python train.py --init_std_down=0.00244 --lr_mult_qkv=0.5 --grad_clip=0.5
MLP neurons of a small language model. Each row is named by its layer, matrix (gate and up: input weights) and neuron, and shows model dimensions 544-735. Each number is 500 + 25 x the weight over its row's rms, rounded and kept within 0 to 999. Numbers have three digits each. A neuron's up and down rows have the sign that makes its largest values positive.
Before each neuron's rows, "fires after" lists the tokens most often just before its 100 highest values on Wikipedia text that the model never trained on.

fires after: ".", " ("
L3.gate1655:506467485488492468501533520547499489555483470519513494503507512498482523554480508495488520485462497508495503540505529497509471496506531500502499496474486512524507476506507574473476500500512474501497509520503493469504500554556470533479526490515496475467485496492523492522496537508528469503543477473509481524515529485484514496497509521476472473502521484501516516482500504525513482508507469502553525503523494474557509508463526472515558479470502472521485491502477507495437501520509484502441531505462500541456517532474503512473484463521551541515489499525468473522484460512501461455
L3.up1655:506463491500449530495509487483574513516529442461514524503528518480483495508470532478465517500426475486479478493488532521489501513489507457500503511514536486509500478528475521495493525537472479468489486518521496504537510515547484505455496514443518505452507491489495503488512497488528514500489516483506505531500475512500477479522487507500513494482523474471500521510508488483497526498477489477511476455466484447490511540479460490508539517489480497507497512499454463513455493536522523485516486476525511501469514511500521509516506499542549502478477485528474516533503492509566503515

fires after: "B", " B", "st", "b", " G"
L3.gate1900:529462506513466581477497493491483542507534511491519522484530472488469517507462505462506485493497503518488552553475449507507499495530496495472465511500523503520508473529471544452545473501503484480502483503479511486530497540473558474458494471514441525540505531507488486523484477490476519450506490541465468466513506498501457484468519509498477531523517495534484536470498506505561525427488510490520515500536465479495500544505507463498501519477565471480526524526506499510500498504515461504468525486511504559491497533487512498468492476519536508484510469526481503460521461467491535479
L3.up1900:590506486502517488475564530487498485537506501513485481505470489522458491463503499492503534483537498500496530492478499446518511493553509490472500504486510457533464544516505493516516472490516511490486525482485475493522555526495467498483515492513517548498506557478491451523502502514488462425530530469456508523474518494483447511510485501492475534483539512481515534531548493507482483511497487517504470531534474533468539474477536477472576532513493478494484508487483527537511515505512488479520493516453518495514511469456541521488473501521548514531523479441500484496519458489507511491

fires after: " =", " ", ","
L3.gate1463:533463486551509479460519514522486524477471528475504491489513509480478501501496480500438524540503515444492488494545483536485466505475523514516513511466511503498501534500530492506516493454531490517499522507501498462538524514507488493454443489518455467454542491516537492485513495535525532464519502488519465464489469503466529535485490511454478458499541500503461499495512523516471523489554500485508494524476498517473516502529424483504495522464479499468533558504512536462516512524559464482461461496511463483507535474517507520549512527508529471494525525516527462529528479519495490497
L3.up1463:508508498486562510515475492476466487478522500524519509511483504471494489477528469448466497493554500465497519509512521464507481483489514478498513460508481527497511493471495524503521492473523478508460465504509511470549487547499514487492436483540524493487534477505540455491523484481494518496522515511482531433519506505493494485481462452473464479520467508532479507542484531460510517503526522531517506519516499483493508471513478507492490449457542510513451498500502473507473498528467518478473471455520524514484500520469496492510530534500497476493532537558484488526479519523536493495

fires after: ".", "\n"
L3.gate1543:497469484482506460514521518506560515516530444488489528482496498543524541520474527530489543529513473479509489510517534483519485484460514475517535498495525462527487558494537478478458508482483428505492455473469501461502500494528473549476484552474489479487481509513519511513482495523460476503496510490487518492512502488506518517500513492486525455543524515497524504512515515489512521497463521462482534509528486489527511532491492499466459496490503527496516489504517480507484518490522526519499502450502491489484497507520523539434513495488496501503504499522461472516502467513462472510
L3.up1543:440486507500444450495489538472522513517529525508478525461515497484507491496498507491466466492475525473505516515543554547497491512474560469510538507491498495511467505460520527511468545491504507456511501460541515516482470549476530516472519537480518525467507458469477482525490486504441516482470505506441528508502501517530489440516474517454500495478509512479488517458490499458490494533478475526519504484498483525476515494526467540520521514485487478495533527502514494475504525505501454503515477507505499521466514572502472481540488505506512468532514476547530516529497460490493518523

fires after: "\n", " (", " \""
L3.gate2010:523458490491521541503488517490572503481497505488505519495523514493448505517496512488504518516460474479519508495509494470486511485517508503498494559482562515518510507497449519477447500527497471524528458483498472485498523520509513484491508518479533489536522516471476514517502488519488465486503497502485495491521482507509492510563496489505516471501481491478490525514535460501515543469495484466477484454506502496516526538452508499474505492479552487514466463491469503540476478446540539482497496523502503511480507500515478495480544498487492496490506459504492523512551479517498475503
L3.up2010:535490502444507511500558527479548478538496547479481479497548493473502482500481516533574528498486483496512516478493472475478511483455504496521466517519524524477514507473492499521507524517506498501511498497500506472547479494543510477477503493537482500504519511522477496503507457539508462507503475486510522467514473464467486526517503467520524479482489518529514529515487513501466514517495501535506551453492500482462466493517510472478532488537495505504460548505435462541532450510494538514501524545495469511504505508476513473467485499470474558481490488507468495549483475520478501541

fires after: "\n", "|", "B", " B", " b", "."
L3.gate382:522450493543508502538490500474471497499480482486532504518463493507445505528485489472488525503517504496512513490519525553482463489529511488489506525489475525487517455509495521499462491477427474491499520457464497509509452495545472503501483520507472481518475502518547472531555490463485496493524490496474499502440513491522412487506493538481533527534491504518486511533501534524497525483481486507496490499556531498506497519424500510511526508486527511481492452475476504492449487501510519479523463482480533525470467468499530486487513473521516477490480552484522533512524533469486478480
L3.up382:507449537493464486513493516494490534487501497488512535512531523473471509492527513525533487485483503492529514484463494481487504501534453484536462496468504494544513489498527496506535514538520451498504526530513528477497512515507526511508454496554512548551525526538440497511466535520512505488493496522520504556499512539502484516473498489518497507549490521481520470494486497539486481508529518485471486524493564517458493493492513469487539533551532500505470482483513502496526495516513475515494509505480499486503510477470485568500504495493466507508444490500520458475462517541489550554

fires after: " No", " Dr", " Jr", "55", "39", " Vol"
L3.gate1642:528483488487517521444484501522510519494478498454474543530507504535491499501474477485469516463483476498502478446461473455519462499486497509524478462471491482513516494545517529490477473447547547482446530535441490482490463479536480502508480539487509470502483469494523528472513490454497523512464471478519477477510465547522456531524517513523483510509482541500469506520520454477505506465535526506511492513486466473503517477514521500495467483514493524518478498518487512546509538522529541446461558545485516490501487524491506513521491500506465460548491478452494516464464490459450470539
L3.up1642:448513461462498460504532481471520475508467452554471504530513461488511500494537483481517482526549504485477527505514460494470475503496477465478520501524516465479511449497455498506508470457468477501507499541520523499493529513496542493487480497508468466518514518496482532496474471513483469510462521528506490480444460457474545473483473487498516527528483540517534509549470461550514470507468519535479506521450508491491556444508501450492489501460503553460535499485496488524520464482476552490541546499506538521472539423493513488519460521476518465503480511494508471471495451499535493469

fires after: " ", "\n", "-", " \"", ",", "H"
L3.gate21:489482499529497517480494516443522526518503511510508514494467497531472558506523503459476514534518481493517512465483511543535494508474511499517491564474518498512481493464500484467498523538491502493463493514475472475492516501475484504491496473506506506530479509485510486495499488439531495489518478493502504479495471478516538480513475511482519501530487500486478532495535547519501513462485506474507529518494516503477519495486504523508502490522542501531530456519516508457472519489504479489532503539480483460510528515505514525464513457513500487474478505531537492462530469481491506504
L3.up21:522550541460498477457481463479509459502543512488534496463473507451486450464460450524514520498543538526521500522479492506490474500473467515510500528501498525486477534457515494460476509497465437511478488467545472503512474541520533512517491497520506530560535469501478507442517484503508514511517542515471495496506454478458465446494472470454498458478537512515516511511510542494528478495483513466543467489508490499515464509525519479510500451504525538475502525464514490525498513499509534523521449523515488450515529527533457463519530512515511526502480484511518545541500479532497525520

fires after: ","
L3.gate748:534508491460506507469495453506501483519514537504530535478533513487468514513463517512509524475525507539518490508484524508553464502473537497511494486490549504490460499532524540485539552483526501527481546488501468480526463459473503507484526492500450481470503476503498516494501528505524523482513466488518482514522471464476491516496447469512493490511506473502483497483558476517467542519507493468483497479500528520444512514500496501532474485472521463547487480529519496498500548540562471508444478484478474472550503475551505505492523521542493539484510519535498460499516527520494511474
L3.up748:510497522489505516481454442477473475474537467498502497518514512481494550541509508488456498491512484503450503509528487517502480476501490492485466528490511529497458514474499524470486475491529498509501463525492477477491521515523494489469495511531523515507492502503556504485538477479510482499502482498482503458506505494509487506487466479485474446503533513489483502514476522483507517508528488453537468492488510503523462520503490515487444529511506494512498518523495456493497551505490526442457503461512523509515534482498491545522533531546565466496447498521531549530543454510519532510

fires after: "\n", " (", " 1", " K", " 2"
L3.gate1652:499532502496506488500474532476487505498476478456487524495521467502497522522510520536501497498501477511502519469536496518505508497521464494507485496473503444500470510487490538503448470492474474521482479524501508537492474480498506516496485529499543510511512528504481551482502482483494446490500531473547511459500504495523473456509479496467491513552540499539501560481494519533499511445513518456480494534497515498528520520486483488527485493475529510513488560507477476486468529521488534458483549457529523501522503478527495510473476436506452455479496490508509479524512490504513502529
L3.up1652:516481502545494518476478521474534507570509496474555499509484506528486520513491524529489493511504508477472523502517506476509533504519500541485532485462543505511512527491510527480494496501537496487489477515485510526535484505518496461471491518457498490505487483494493508558426489509477472484481469485508523509493582503465521516489477499479476469502525496464514480525505477468480547526474509481512503497481476480485478472507441522522523510516512463506520506496532451538481506548524541507466506503498490536493527499533489491492491506511463486490504478543477504505572467508508540536

fires after: "-", " \"", " (", " St", " sem"
L3.gate1399:505489473546453509530476447482488518510409495528449511514512543530452523502514500475542462522464524495560502504529482536473518473517536515511535477508514543471526440543443517472465512481515467520455490502435494505503496502493491481525488467512490469520466523509532493496516486477496465482532515517534501467527493477535480490496516493476514513513527507467450501482482486548509530508512524500483521481513487481501491502500473477554459513526530440462497464494497534482498478451493466502516496511495535503518473482540492487483506523502524510470533514520529491542519521480499470511
L3.up1399:487537511454548483477463477511500454480475478460495538520478504501461518507525518536527473562524510507507520507507546491504576502476494517492527505487492522493510477462467555492501555495532526462516503497490503494526464426468509477471513500488470506531512519513515500492480514493509498472509501467524523496546497486447522503518502461500496500465468511501509562518502490481501476535484505462495553440475524463512535498516486530508528510527500486500519502499495480508544488473457527528510503518481494518520519518478526521507488475498496521523503521529507509497526491497495493499

fires after: " G", " co", " re", "==", " g", " Ma"
L3.gate1737:518499521531521489504473525508548513507471525453537477480504532516527497512522491516479518534475514474484489505478507474488460505511476492500517490487498559494488494476483497537515480498483461509508509509480489485535495471511513448486477483489493560525466478536505491467484524480521507510465523483446515528475453484469482502526486519499528520492508489484479456510516481530494472538496462498475511543507492509446518494446515541469459471483457449475535480480473553534480485486538480486485481543478516510484494552454477475507518479476475545520469482511512501520515552449519477481
L3.up1737:495474495493474511509518485551480506482483510515532490505471517491477522503481501510532505489495506498499499505469506504499460507501452493462476509451532491461478473516519476505454550500470544504492528523504497510518544527523495495507497517513544496503493493449546480463491447494481505523524454513556564527537485483525535513516488518503517486530439488476524501504528512495538483526572470502516485500487463493495489497496532500501533498547496472480503506493515468548498518535508525470528487485511452503567472498514533496518501484471530490556505499517525481491545521494472518504

fires after: "\n", "yd"
L3.gate1711:476548537482453459502465476513505433456529472439504496478521484545468522513490494489496507510485479508498512443466487505529470498484552468522533519487520469542520484518504460456552456508498468527490509519496489497554447549490504519504489539506501495505509498479520545448477483493462469512481513480520494479466478525501517475571473460503534516462527546544492552492523499463504481461467509511501481536481475478542512456510505478475487463508490487499489529505507491514503444488479530475504479509545522512518515518536467549480502493503498456511515494488492504511492492469467470532
L3.up1711:476486490501499496475493527527520477456493476497479489541499504502510510552515486486515530514509473522501514498564465507490469514474503483469550515504500490537543504455456504528502523507483474511526462482504491496526483448553505490470523480547511487475516530510515496522487489506529495542492507507527495444520464534514525518492488496474514516484512518469518539528488507498469557518520544468457520501545514499508495460503468504535502476493528558494481490516553501552468523482541541478509503490502491498480478473504555525472475533471463474543510504541505502471483464479472484568

fires after: "\n", " (", " IN"
L3.gate792:496459489516510486466524491506510455547497516500503526518482546501511500529488509451507439567483487477526509542476495486512485506526520503473509500471447515506496457516517496489496484464501481523497518496440485501537542473551473484504502492477459480516498507476496514486447536503476477505514514493502489492477431528454492498453509501506516516526473474502543494525485502474548482475495504469505497503526484498490502487484512497520510498512502494483486502489520446480492499527516451475477481525488466533486493486493511491466463478510464502513478476470491499517524500517503501472
L3.up792:529472504489465532513525503524529493501529482480518500514532489530502499486489489516477474516452504480512511501531485510487537517517498471528507483518454482460534513471508520430483538516498476470479447479471508450521483458524523505488505507472527474500446509455463507485495479463502486497509494528499456496479491456506474482485481531466516492481487483482500525492505497449488474446484531519474447467477510512504502539525426479534510485449476526501424470546500516502504507514522449491485489501513501502508486461480499518526494451502500506495428498536482525494502487476514495494

fires after: ",", " well", ")"
L3.gate134:548487510513484528485615497537475509520518468443496487479493540471483503521494540483483549494452485498511530482457516517509476481535480518492518558456480504535545514505577498475511466494488517516464510490504507491501533493531517499498471512517482454478549516516518509506518487470530496488517496466503493492474490485509532511506473509455534490472482534482499523504493498538499532525519508452522490485463514494490483575494554519535546489464452509480499487472484516489488518490507471435475471529475486517489502525498550490488548464512535566520497548541494509507544488534498517476
L3.up134:505489491495521513481519539523513526485472457467491482475492482453459546514534471497426485523480522505519482504515495502513511494522485482496535514505535488500492498513479475492540478528476482494492541494529505495528499500503529492503465494513496500489477541505510506494484460518492432479478505489477482460487551526524502516505487532511553507518486523491458511479492513504549454451500464502504494497497526465506488479497510517517501517504458507477484458497495543547516520522485511540502525474504546453506521473477500503488528441517531481511514477494515492510544526491546531459